From a checkpoint of a small transformer trained on Wikipedia.
Size: 14 layers, 5 heads of 64, MLP 1280 tanh GELU, vocabulary 16384, 22.6M parameters.
Architecture: LayerNorm before each block, biases, tied embeddings, normalized queries and keys.
Training: a variant of Muon for these matrices, 452M tokens, 3447 steps.
MLP neurons of a small language model. Each row is named by its layer, matrix (up: input weights) and neuron, and shows model dimensions 48-175. Each number is 128 + 32 x the weight over its row's rms, rounded and kept within 0 to 255. Numbers have three digits each.
After each neuron's rows, "fires on" lists the tokens most often at its 100 highest values on Wikipedia text that the model never trained on.

L11.up664:147133099116151205076101099164147155132144137071167188108134098054064152163140175146120160163144101132123137105149109120107123127089112147153152131160100130148186083094104127144195159120145163136163119125152101110118171188162144140159059110131099120155164109144176155160110069103142150146125095161125099138167113118119135129111088096153100086210086131142136172158082102157110093135112
fires on: "a ", "A "

L11.up334:091114200143108106100145082116165134144127134189095102081092099093110166104107123132143193160134136138089095152179169118125168147069126067123151140098129127115185116110102150191184128097115087105121119131126151196080132104163091119140137110128099130175171127108200140087185136066135148118146109171100126142114150082143129148171126108162133101132095119125144173153146113108140151046124
fires on: "| ", ",", "(", "/ ", "December ", "195"

L7.up1276:104119149139092151071107117169146141169128133147112119106096090112089110129106096142100081133116141094129143207158119173187167178063125081098135158112127089131126097121216151186185156057112116069138118109181079071109184186106103150103177165126165154170079182184192131106158092122151085090129127105132105128126135147091090080153129135093094163113153145148101131093145207141095118097172
fires on: ",", "$", "| ", "of ", ": ", "approximately "

L7.up1182:126087148139103164096119135060104140075170114175102127154114082099038144132107128138093161081123138088209101139108123112065099154140138115146111110092092121185099105103144180151125132134127079076104180101117112101090210125144128169109155142117148097063155083141123161098172126158126116146149137099105111172066123096102137082111146090100150115143151113121078127127149101074069129085143
fires on: ":", ".", ","

L10.up169:056150143134167136150116089121062131121055128111161097154096151116147123161118098154108136173080091171091111157081086131132152096172128172132141163170175083115147111143127155123132142193149094154124157146155073122156196130075168132040057178142127114167113153125184110129173107154119088132078108104179112131151097154105142134129164127144136149154134140162112085083200112126152160125153
fires on: "| ", ".", "Adams ", "number "

L11.up330:087134113129161132166112110161112171136067102129112148139137151099130114090149089176194150146062061108106094159097120118087112172127126114138118127138098108093127119154174100102091121211123098110118149184165156137129102225144121047133148149129096106118141135107092109001166145117157081047125103178083138120101150117133126135115107164151152142125076097110152111073102104071168122065129
fires on: "| ", "197", "201", "cont", "Inter"

L11.up1234:112095014166166145106090162156167127123132157133104148131170160158140125147099148122117151107126211130130129141100069184122084163123103104158093097079133145134143109109108141153132087163138134114183134127117134143082143145121109141118130148090145106114098109149141162123145066116146097141173142130090103149101152076141168111085153157114151099152170147137064126042132105109096098135099
fires on: ",", "class ", ".", "| "

L5.up575:084135111164073153160095080088106194109075124125079123179164112130144110153136141086185078126171133124122108117180231149128142150118140077158137095151095104142166130102125091192093110097138107107075123120112125132157124109134099131125103107089220156115075096075180125168108095103159138122150119128124103127144123147210163144093187133072078127149116193122090139111080136131123137140077
fires on: "on ", "the ", "14 ", "On ", "4 ", "born "

L5.up741:137125154122178115070123129068183104119089124106111174129174138087112157124127115127108111105159134150136165140164045136132159172144155168093119085087091126195125158157165139131104154137148162097099150023149074095109107185131132185153136144142129163150138108104156145130165106117132114160124115161083141157097147135098109092135156085123064176129163083113115162186111139147169085109153
fires on: "("

L7.up1258:174160093135114138101158147128104131126162060121128092096099127175122107138125120127115095139180146127139118162121172146177131140187179114145093135147159152144178110151091094194124175134169050106059190106138197132113212168118083175182085116119144115111186070110119099089103119118124119081073113198113053188148179115125142092109131124027155144103079112098119129053115097150125136108106
fires on: ", ", "-", "to ", "of "

L7.up755:131111138145118135138120149159166129114187155179101155126119112122095135112112145118165123113216121152102167123180078140192144134100108118098112117113163174163127131087156070155101137155152162133094168170176113151125128125074129122129139170166099129105196099105130147105082115087072128140157111180178137128094092133132098088098136145098178139173169148125146113124080150113140074039100
fires on: "| ", "m ", "her ", "metres ", "% ", "the "

L7.up1279:104147120132110166121150101105120130151138201147080144157102140199133124163122120158118196142149103169088077101136125095137068144092098053167163127139192106157106091084153158184086149152081104083175106107143093131125117126084140156187132154128144143129136148152109135199099158126120154098154166195096143081097116107097181151145112142147171190166116127189082150148104193162169106096105
fires on: "\n\n", ". ", "| ", "\n", ", "

L11.up225:075186164073103051143102133105084156128162166145132165179066133099115135102179151124092155214116086190079092146084171167144134106087169097111117133127117092128099170155173150096108144131153152110110193128162165135105068138125147119143136094119119107132156167098107132143107106125146133164113084116126132149128117145087053080162072145106174135130172136101174133095077147171094133159125
fires on: "an ", "ev"

L7.up187:178162096148132075166122179151117098141116129114064121164153200147092143130130092095107128148143101148142115096211199130128103122138113135140168154078167133107165096135132176167155232136083116101116130094153177102101135130159066108120133164095149129106183094084108114094115140074113158142177156162141112144095088089148129188112120159177106122163125095105124083156152125114080119116086
fires on: ", ", "| ", "and ", "el", ". "

L5.up1042:108141129155181153181132124074142083088157157106062124171145130096170141151131112125123161121147058135135100105083108090075123136082114086114102145099146053137182131139114133126134109107123114121122131102177165074101144179120184107142138089122070101124139153084150137096142139081132078154168133113155101185094126157116143100135173136132112113115174073132135139114098166081122089112079
fires on: "and ", "of ", "\n", "in ", ") ", " "

L5.up1242:126127157197120118139148146157145110160188142068127131124137114122103125160053175103127146082132089149097120155101154171176149148097138136153181194098083095157108144067186087153106121105141105145123079077107115041189126106118077156133150085116125074072064127137034147162100126130105054157137114130116184120186122112135076142138119133092105112082133083147114139087165113150195162159108
fires on: "| ", "(", "to ", "2", "|", "} "

L4.up1008:140105131088181084161119114162070115108138114142137146201081069100190145154106172154125142173149113122124132186098196145163118136172171075124152152143174174095162105140150112180140141097144153131089115120168187115153120097133149158142120083128049202087137181120124136139100063085151122144146181167162118164100129078120116151127135126194125138151161091148108129141085120082118125067139
fires on: "in ", " ", "\n"

L7.up389:109092136130106147130148162168137091144131042173126104144100131110138183136122088143154122175084148150133067069119074150097084075089126180169085161163178107113152130109112186197114106135151159082119103099158119081148087140120151145150178092167133151125113092134118166133137103131134138112112113145193187160094189140102106118148160114109090180163151117120134169102114130164145096141106
fires on: "- ", "| ", ": ", "— ", ") "

L5.up123:129109158131129118109130140145086056129138073107136101137116124190112080155193174135151161049158167191167133136126091105062170051154101133150164082106103106151159085127166129196109160073136114186114076084162100133097139099127091138197040152175092143117169149120100102094144095141096144129123110113138137120115140153138150095135164109182171068127119138127118142146146154047058171078148
fires on: "-", "a "

L5.up218:082093174081122053159140135143201175123119077138116151144123121091109103136059126120132160127136112147137157152166118118122208137144160204142151068118108147151141137143179138220137131152105144136089168094112111128089086145118140111143195089121113157142162128133112132132155121092085130150120137158111129125133144156136096115102115102093003147131109165096116137177140104077140136150081
fires on: "\n", ". ", "\n\n", "("

L4.up197:096122108125105079147161127106183168125116125119147081089094194153129149130073107092052149115138125140097189099147171148146121143109112118131068152086084171160156186078125116166120066110069089081135140119096139163134149150167147179135057143086136114137142081122082095122159176129130055189179110179083105100062141116099144195106093180132122120112123123203138143166137122049103151142067
fires on: "of ", "the ", "\n\n", ", ", ". ", "\""

L4.up948:124129160140125094202135050146096144129111167112150113136173146126133161100140095100157150093150094228105143091106113106111153183117114170131145098151079052127074109189114187155148115115149096183102130134166184053139108177166108141095183151086129082105071111134114171097099138158129135138104098155068171099148141113130124167154147142121111019121057067154179173160088173126139157120100
fires on: "- ", "– ", "and ", "— ", "or ", "to "

L7.up718:092135114115160140137141123167145091109100131123151131162150144109096120134143176172198155127126149150094136164189128105113121139166137134101181118156154150127157085133139138132130168136150122133143060110136122157080135152082109137159130146135164065178201152098162106132045096107144059130063112107121150111137132062093161126037138058152155064099105137130114104112080070121115110142122
fires on: "a ", "ir", "A "

L7.up506:122127070110073161110119141116099153203096114176135085125109177156101102102131079152167135177068110113115117154146109138136153135103144138155101161148090128125137112123055116105101182101109107131105119118163130135132158131144107099155078128096067140164144118147092105120165175142083099137137062135110158120119120145093169148116107176102095092100092107074138149120164148156124192190152
fires on: "an ", "for ", "with ", "at ", "(#"

L9.up710:172128082133153118105076058103124150179104144094154074084149147113122061132120120184127092079073122161094176135126060101137121141146098092044112087170119184148164177147151126086129081145109147151094160039207100119186151169140129120149132118134113156118101176144162175177072122132171112129081145058134049109147145127112120071127167072132127145160177130147127113110112085088070124168044
fires on: "| ", "–", "4"

L11.up1163:091145080089159187083095150125101103142124160129103103072093137134081161162148158120124145183140100141134149147148125139179145141150100169143150146124126134091115167062134138123069161132121142112097114102153155145135081119116136159154157136096148133102111161124098122156093155105137135097113106069113171087123064167117185199122109163106095124152159112132175198197120183090121169139156
fires on: "H", "K", "S", "T", "St", "P"

L7.up291:092161093142113175165122154129088097160131147098151135170139180098188120138155134173108098180130162175125135089153149114142114093077155141152118141183165107143132164113141134130102102045121127152116094136117144107099147151135148224147155128177153080155133138133101122124091152112101164130162136117127155127162096112132108102085069121103128113123115080128152097136154118138157133129098
fires on: ", ", "Career"

L7.up528:135101147160129139144148132122166142180114173136146156121112140148118139139133167065142140122148127191146127128224107138101112156142151123082132218186147091132156102051090143141113171092143122066163133071155105133101080127097086102160136115163174123071155094166153149167102165105108100085176122135144121167162088100124177125145121100141179101090133143111101121132076082126154121122103
fires on: ", "

L7.up1232:160157111101192051122135128189070095161114141149081128097153142136149184115197123152045126155120143147157102142113063145160169134143150156108099129126108142121099109067118143156167153156173101094137136139100139055074130143176138120097080167107136101088112094111115138150145138132071129173112143149128140186112082143129149094069110114153123129097127114150124089132134153107047095145192
fires on: "and ", "as ", "without ", "or ", ", ", "with "

L9.up1050:157157157119115132094156086134126138112170097142104076139168133093086147146086142138130160182033164163136135174139142157086073128173115131142075115102112153166122102103094126137134137120169117096122143128075154166112175122129115151108105096161179094169130091046093114089154139137120144155097118101105170093106129104138116078157099244122145075181150075115136101164108116048085143112121
fires on: ".", "of ", "201", "| "

L11.up596:158136140171117135119107094173166136175051090104140196171121137168141154121087133168123177168058104114099165149160106108144178052071190180065118190175107116130135059130140064140141130081143079113145128108167108139166123100159153150090138209135221119128069101092195156115117118178119121125163192095104107087168074140132145167102114091177173099113115074143125130135209184128124130127161
fires on: ".", "| ", "(", "he ", "played "

L4.up322:161118114119083119138173073130125102140072195171173124141139142101177119136173148158191116110082205109124096089195099121172129173167134085136156111155164117110067102162162198135122175096162129114162104128093118124100097187127065077155201088110123104148152106169140104057103129106151124199123171158065158075153135143154109097098108155090126124147020143108160102149084097138090108161158
fires on: "his ", "first ", "her ", "second ", "a ", "MD"

L4.up269:097130091159135165069133132176145096173100083097102148173078077132146130118122154171127074173144116142121065130115174171121165146128141118135166121128148105134096202177168097139122086123107115132084066145175172109103165145101096127215122171133185085121170109133183084134116080104138189114185177100103109077103086160156071043097138130069128149074192119137080082210163163133131123163139
fires on: "that ", "(", "to ", "in ", "\n", ", "

L5.up42:156129062149110203100116081121164117113094119204121144127103077147109069135128124115071133091093141163102179128129163147159152135116104075150109169151141165174128146089191165135148084098147112096133136105188140104145136113118115150218108152105125112146107138127068150102098097149107121163092166065125073144124075151148132144092155076168100106185162156123199134096132041147069119184149
fires on: "(", "=", "–", "ch", "on "

L5.up456:157079148148162120194099087083118156135150078111130099175152125065146134138082131170149139098169131079183182141142137140135102131143116141150151176156086108127096150086121136153161108106106132104119097115147118113140118145112122086127156086126089080126151101114093159125090166142158154093115094162162128130055077157079121170129123179119130166126137159115163156136078152066069122157120
fires on: "as ", "it ", "\"", "\n", "a ", "| "

L4.up204:135158108093136132167163205141124093174154187090110129135145120104109114139157135153091111081116167144153156072157117136087090147124133109117135114175109129111085088148131117138108091103207109142095081136180171062089123102127097094153135121133153131122082123076130091151079106106166155100175165088109127132133155158134147059145101110144091117149112099125191092134181121193138039084091
fires on: "and ", ", ", "or ", "1", "to ", "("

L9.up802:066124132114138122144078106123148144133127180181076125147153158122155186191163157140049192143107113179097139146123158127104122154108150142164108153151115125101155136117146088152110146122078132113129115159142191086160046084080111144214078148071100167172145141102094107149096119133084080108082121085158077124180129160132144078105111147089094160169097102121179141121077119171099129112125
fires on: "an ", "L"

L4.up1213:097122148084091160174161161112081096125131104134124143123184120132155117093124175162113144205156181173108095113095168112124168122138144143142166110134092122153113164092135160119160166089124119111113114130148177126079126134169126074152154087107159135152126227086120163115073147094150076076174125151086126118067139156115116118134123144205127184179124103062185221047183169183119164114118
fires on: "th ", "an ", "nd "

L9.up829:146136133113077168097188144041096137128146151086112095134070146207102162127152119128114111108189116107122127131140076149105151177109173159144086087131099158081104164083102150117168154109118120133098141078101065079138168166153135122131155171166106127138133100169179186122132108213140110181106130121122162118072113163152110129138128150097157138120119148108146129138095099095149136112091
fires on: ",", "| ", "d"

L11.up865:152133218147118110128156118141096118145104066158136138118093152080089187165122074158115176085080111096123147138120172125132169116070150123164111136074207138165126125116095123153203098142118097123115209118190083097153138067127077135188179107066095119107095125109173108147166166127119134119128130166096149149120150157138126095145148112135124101101152055126142107109064136148148144142115
fires on: "| ", "–"

L5.up302:167121123130133148109145102113164153101111112120075120089146129106175119154112119084087134131137133119122152123136143098122138137103165144125174182127189136075151120132155127127151143129081083138133108127074133146140131143077184181092110138126113124170118059082097147127132150171090126131165146072121163153121118152126137178128157171118126102178144119168147123194145155145130133090105
fires on: "\n\n", "'", "the ", "of "

L4.up373:121142103144176145168162170102119122208137104147097121170138080143168114122107056136152168147112078134221125170158154093111130136132142169129175120135128099085130177135142110201126184139119133118174172121143161110090153187052183117139164091147162106187155128159114157116108131088159145164126166083139127127090079129095129106127125105078115148135103105141170121161103129103181135179129
fires on: "\n", ") ", ", ", "("

L7.up1085:184115082129191110127133156151143143103162089123162090134120134117167105111126139110157160066133168199101129183092116124163162103077106122115173137103155121188118132112175087134123166128184121154129171164190084135125126128124164167140196122163142149120130164117101095139129182126135185160148101180131117113131131135098038102132131094110164174095094085130131161074087161192164122086098
fires on: "| ", "in "

L7.up76:068121143185113153128175117169049123075117083145147111066094108138103124136156126196159168177154177141175144142115095128124063092161155178129090143102037111112117101112115150159200142148152131105150136111123114120164152128143111166106112123156178100164045136107129106102126165125135122055110177148150072140118117169148139127165122128080102135162117101085091114135113144038180161095105
fires on: ",", "."

L9.up542:107115084155167123137153124177123139155114074078126123070051108148069095154156142089113127137101200134178100144193115166142160124109121141099080096079100143150109043082149097178196174099103130074140108101176146135128087133050100151077152147111104126122042115127138105144195123120110107144153175108138130155182199168157137114179113102133164157125102104103130113102132105141148088148125
fires on: ",", "24"

L9.up22:128134191115122113091093093127082137116037069084147120134082150135084160111166157160153134134082104103087172094109136139126166132149142147149095164137104202211116119114125108076170129128101151120071163096118116111183110126071088113159104140133167167183085116117130055072137096164113150118128124060118122138113134116124152103171071064129147166076116136094113185107099135149090126113082
fires on: "In", "Con", "En", "Ad", "st"

L9.up906:136114134124091122137086073076123183134125095164040128122148091181125230151147123135157087154140106166116144179134201114106125183111142113162124126164121110080124121161158180125146132119215069082130118123078174153075082145092113134165108147165109110094095100056122147082095119144113162148197159169150182144114103145158213125097085147094065125102126147124130154183120143093143154084143
fires on: "in ", ": ", "on ", "office ", "In ", "On "

L11.up674:136129105145116173121106130123117020122158113084151175090159208105175172108091128122116114119113150102141128098128098149119115172140120151166144120110115143136115104130145087102173145037188223137119143124143185164148166135144093121107158169189102198083133158088159107123083091066094109108181109130123140090071174097173163153144143125131142106119092121132108114154181126115089174082127
fires on: "| ", "201", ".", ",", "200"

L7.up894:135113109181135097130201112104106105159057143139195095109104144166091184152142141161069106157085162160120133131124144155121133146077106163128015148113110118170153149101128089149184158101092098133135167132150097127148139153089141121090173164117146164116153171180136116100174079159105152143135162083133144140120139126126138070145092137132143128077190069098130103075138135117128081167155
fires on: ".", ",", "of ", "over ", "about "

L5.up502:123107085173096093105167113114147123118143132121142114131169133164131128141074155137110143161141133169172198130183160127087108166126084100107132112155083164098169080156082185126222159160063152093131104142164099144124095098110124092150102109110124163065103134099147126123170079124127130056114109161152161120146112163060141138063102143179141124162145100077220139111083137078069160130072
fires on: "Con", "| ", "and ", "\"", "an "

L5.up673:041123132150147112142134112106174122148129124163123151164105092103183160126100134135113112162107178108077133131117083166079089119071105113102177172158127194137115198166140092154194101161130116151112136130118133122205134109153116126099163168146134096150095103117115136198132140102139179211132115094138123130113107081131130053122168133117117145098126089159079156106138122135147087166134
fires on: "| ", "; ", "(", "- "

L9.up1029:109105069114094115137083145169139131094209122130144129057155162121181119179136065113129119147166140156137121141122104128097105066143097187138121150110176159119104111135164150146133127094155123130078154185089150086139236085160144099091125102134117145168029101108143099094146170081079160111152165217134169086116171160158173122129133134163101084134144129131155148156134147109127185179141
fires on: "| ", "; ", ".", "th", "–", "o"

L4.up102:103111082120143093133116179125112124171171140134121048029067119093126161096137128101132179148109138154104110148088110124205172134110119083131132144169102136071135152198151165130131089138133090119132161152128093117147122106056116145140139140096162087196128117138130092163126108136086137149115175116143138089186125073168104136139103146126065108116136112168124161144113187085080072126139
fires on: "y", "at ", "k", "K", "ish", "Hay"

L7.up682:111024082128135114142145131132063102148142124124102152171124125105111128172127127098111143139138125171126111115163135121124106122109094085121202080111135141124138093138185126181068101087084113158136073142197164132176182176076091128189154117138141148071135186122094098139141106117143075163148110102142088181063120112135165106134152125126118151147084100146141107122131107133101129104100
fires on: " ", ". ", "Goals ", "Number ", "as ", "Year "

L4.up1223:155094116105167140160115181146134107096168172115120139113180132117135137098141159094072070144189150115097174128114103083153093099125114097106130106093128154113111105084127136102142096076151199133153110106155150065157191139134118085176163121134090113169173149126094146132128110151108121076161151132151108099082152162132176091103140078097107173059116116132163154148147178141134178125148
fires on: ".", ", ", "| ", "0 ", "1", "0"

L5.up453:141095159097147195131095111109135075150109136141074141168131150087057152105151128142094156177093138165151127059162107133210143160068183169172084116134141082145102129149117127138150102115181147062175137060102083081122104197130103178091080143078130120122193139108173103104124081148193207133150092174069093166135134167167136169107114095126135153110092141122122127127124152116106138154111
fires on: "(", "When ", "when ", "a ", "that "

L5.up921:163046143176095160123158102075126160094123108128092064132124126165085097129129069137138158120169098087095098046128129106076158109098118113144126163179171129096103157072134132146112144111099075121114178129105116070098168167114136155158148087132120092152182118128189158202127185149123124157139161147131153169122154145159083107117091088133105121104122119101151067104045167098197078139128
fires on: ", ", "and ", "in ", "the ", "New "

L4.up318:135151031113128107123076122104142077173110159115130117149148144141165139138091132162144061119095156167160143095145159155164075120116115133171123135160123155124109137113180136104158140125098134175144107124168165100091175089078112123158107138185104160180179042152139179148116147128150162148113202138120177100181116120127120094128100132105136127079121061141130079124121116118141111116154
fires on: ", ", "and "

L7.up532:157118108123108050117090141138121136154129144081050162147119163147095108146102109099106071103103105133172096140161152111121168111147185124150071078148094126143178133169142103134199114163141122114114162093111117141163093139151116120074043218128208115104164102080163161087134121179101175101107117165100113161126151067093096094137157082159131069202131151107131139127110179124065098103124
fires on: ", ", "(", "oc", "), ", "and "

L11.up1091:172097104180136141084144098199143191199105126113122137116113134121095122107165111195168174107149125104141129124157103178124138094116122070156166158112130145090144075165138098116182124118127148134121189154177130103136119162099100086108143095183116095134106137131133116097168144124085104142122186105101135147069092115135148161151096114092134113159119109126110193086120127119135124122139
fires on: "200", "191", "201", "197", "190"

L5.up915:213171103147107128092100157085138100185124079107121134128141144146154116181091177163156084190094203186170079076136107167164140147164073180128130108191082116172076098100128093119163144101122132145112156161152143096166129138086157133162103118169159088151139074139156133182089197081102094077086164148097180124145132095139097068087087108069131164111099129139148122126120107125129120114129
fires on: ", "

L5.up694:069152177102123110169142120142094089154097079133118120141124156067089153094154130122032127090150176108101156139095183109073109146066142114137189167153130144187057095099130153098181110146162119110138136147165084127140135100113101139128142058128086137106160133152117135126086154090157138141107122104133155045120209072116127173109156136125148104138114110114085140105126166229181120106104
fires on: "| ", "em", "-", "ob", "eb", "0 "

L7.up691:117124099082085140146192130084115094125093128118176067173106135126126164148169172165150106163092210065167161111170145077111139184067158120157113096142162090127139134165147179114157141159104098093106106150128162157069088205143088151118083163159078140142123134108133113131139097089115114136104179127101112122138147124046127111084105113156183082170074142086148167139125142124078124173162
fires on: "a ", "one ", "A "

L4.up776:097143127208102146170119115148107100161116142083137158090118132139095056085053145165116106102116123134169114101092105195129156178081094189166124160167085104103083131116145098191130102157071104137126071138124164091141133108123095067123181079140125170105101117174138137128139113137070114110096176063072127128158157164145122152111124096150114168128182130214116138089101134094156072106096
fires on: "| ", ", ", "the "

L5.up336:078127101195142130153132141121139071110154153139150131144078100189152109111100161137106105105122177168064151174182136132128056153112123174092163113158123188122034149141192139123085074120138137095095079161184116136087098134176099183158145132104178077092142086093136106162103121116157123138153097128139092122176062083123083149050155130097137110082115104142103141172114107161104142110125
fires on: "| ", "\n", "and ", "Votes ", "(", ", "

L5.up347:088145148127097108198145058129138122150113167129138170089071144128126096168145163110142160094098101151095082112142191159107147104068163159132148100146108156116066149126181127127111093088158118070084152163163109075157107068129069156189131094063126096126156162089090169133131103157191112076150112119173095126153090158156136160185132117130147120149144055121133138135080146096156138135089
fires on: "- ", "| ", "\n", "\n\n", "/ "

L5.up1279:154170139146105144095120170186093130174047146131154150095113180166100094111161115123123120115110119133101142167112170116124150209136105129200116143101127081130133147077090122162111164123117083170105156035127168106083129110102119109166155086101114171152179170151100088153120098159107139090142113144139111086132141101121110126091193045086125181158096075125160099160157123153117151186137
fires on: "of ", ".", "to ", "| ", "for ", "at "

L9.up1008:181091155094115175123099129137090134156127098153171104160093129150126121182148106186119127106132154104162123138081060138106102113103150166110163156118098126130051113111166167087184136117132119107108204141201116059175127171182118125141099105126101130101091082125111174095095123174144129154140120133117112105134174145106139124158131127134113160034185113146159135076076203165139118125136
fires on: "is", "can ", "et", "es", "| ", "to "

L10.up552:097144182130149166123162143167127097062105115181094098055101084142082078159122150120117116138120112184189082142136068108096105110113119104126168118103078100112127130128093111134116128168145117136047130089048193190133131140170117125176127163119120115113104111129132082164104117130112093142135111128121124081116147110193130197103132100131107092142130144083111189137146144038164098105185
fires on: "P", "C", "St", "S", "sp", "R"

L10.up653:121135124140083134067098091062136158121101147119110129150024189081085131130099133099120107084099094121126106188149127116114205111108155176113087218176166083146118107133153129163127129099093080058090135118152117119166199140095111141077117165106154126173109085159160110162131122135144148154102108127125076140159136122076106146142167141181106117093123139119152142123113091111177160165159
fires on: "| ", "located ", ".", "number ", "°", "based "

L10.up87:106120198096213114097119087161088086130154122121158142173091116168148186155079096120073149168135124150170105075131108174119133137117116143149157126123174184185094093103098118126058154094142121075091161170143124146105157128094109095132120093162185120130116179046095140137115114104099109169158071123110161114108116093117136185093087114131113116127122109172129138132148136176073142120136
fires on: "| ", "200", "201", "199"

L7.up858:092087108132140184127108118078078052132135105112160104130133191105084173148117116186106114113192096139116108145096168104110129137168173144097167089111212125128100150158117159172117131085166132098106161153164150098129121145188140155048152115168159126114076118156137088117111160166118128104135147123152149167122124083147095150150141156109116097120101123123119139173118180101100196098109
fires on: "and ", ", ", "— ", "In "

L5.up56:125114176079128155175117100120078090162169117083118121084044112179139142129169080123077121185139129138156117121130163128114169097087141153112097171177138112148113084134119167120176114100105143118126050163166172108141086114076120135109138144134118119132076185152146127128137121080067173103128085140168165126130114107137122134151107022113089130136156123107146120127131186120111111124141
fires on: "==", "|", "| ", "===", ") "

L11.up1171:202137184121147095159134170094109109140125063160109151131065163124140121162147156185107177146150101105088074130116107181113136125184116100112155136160092078185138063096140103142117153085170094119042070088058063146081152147112076099173164116130125137126148144169135120129137098115155107100155100118182119095124102105167112094098160115133148179142152166120145079111179115120143114147134
fires on: ".", ":", "| "

L7.up309:115101129076092112138158121134201141096156113148112122144144176132163139083126128123112116110146165170154141100204085150087056115136079111143055162172136147171130123138096151066123143125103085138115125102168169161085090063100142081153130131092148056089094129099149093143120156107124158110101114165121206127098117107133178112127141172089114091124143146138135151124087107115177079157134
fires on: "| ", ", ", "- ", "USA ", "200"

L4.up156:188175151093123166156135162132135175163143162148149121152131126137128118144146174184107180146179129131126095118150143137084112113139139155119220138174118129130170156113119124129138154076125105104203079113101137146062159141136127121128081098166125126133162101133163163159102155083113081068090108112127125102118125059193123138106107154088156127118150021111108115095133070125093165163086
fires on: "'", ", ", "\"", "(", "el"

L4.up823:098136173117122145121108150128087138094125092110165122169133135092146184169164119216141146089091101155085143117173137131124078100109122158154069180161137153145125113110129104116176112129165119082132122173146120144071127191117112118080073122189195104146134085065130084092112147117115146093135165154169079135129140117142126153127198157100142142124142084100132158092160160133149134096211
fires on: ".", "\n", "| ", "\n\n", "|", "— "

L4.up874:175143147113142155124131148129127092136169094135175133152098098134138116133193111113121153079109163188143089114166177154079162124088103125118155069174075088127146145079126153167121155144108099096118150108106178158098156087112151102128116142069129076086121083127149114167106160117183141137133104108146091158080146106108121128061089072131132078146109110110042126130125149126059131106143
fires on: "\n", "-", "Harvard ", "a ", "large ", "± "

L7.up508:126165141199175109106193155117097116119169100123178124127123063168124170114177132089119130142171200124144116090134169139108122141087094069145117117067151151115161136150088193136166092158138129123088083075082139158153121178113140033159132092163185111064099093122111137076084145124164115097154139136137135176077168022171158126096075114129123102135151139173132160157101192194142159116156
fires on: "–", "– ", "-", "\n", "to ", "Dec"

L10.up991:115120169148128106121103143119119137122144110147099121201090120129124101091089158183119165111110134141117099164093158179158107137133119140146050137164118094130119089131126169196186148106129090080155099125125103123106099135131074075124170094091131117097109093115140116102127149173164084110127097149169195147111103125109092140125166085081142096113199105139114156063172146114129099121133
fires on: "| ", ",", "MS ", ". "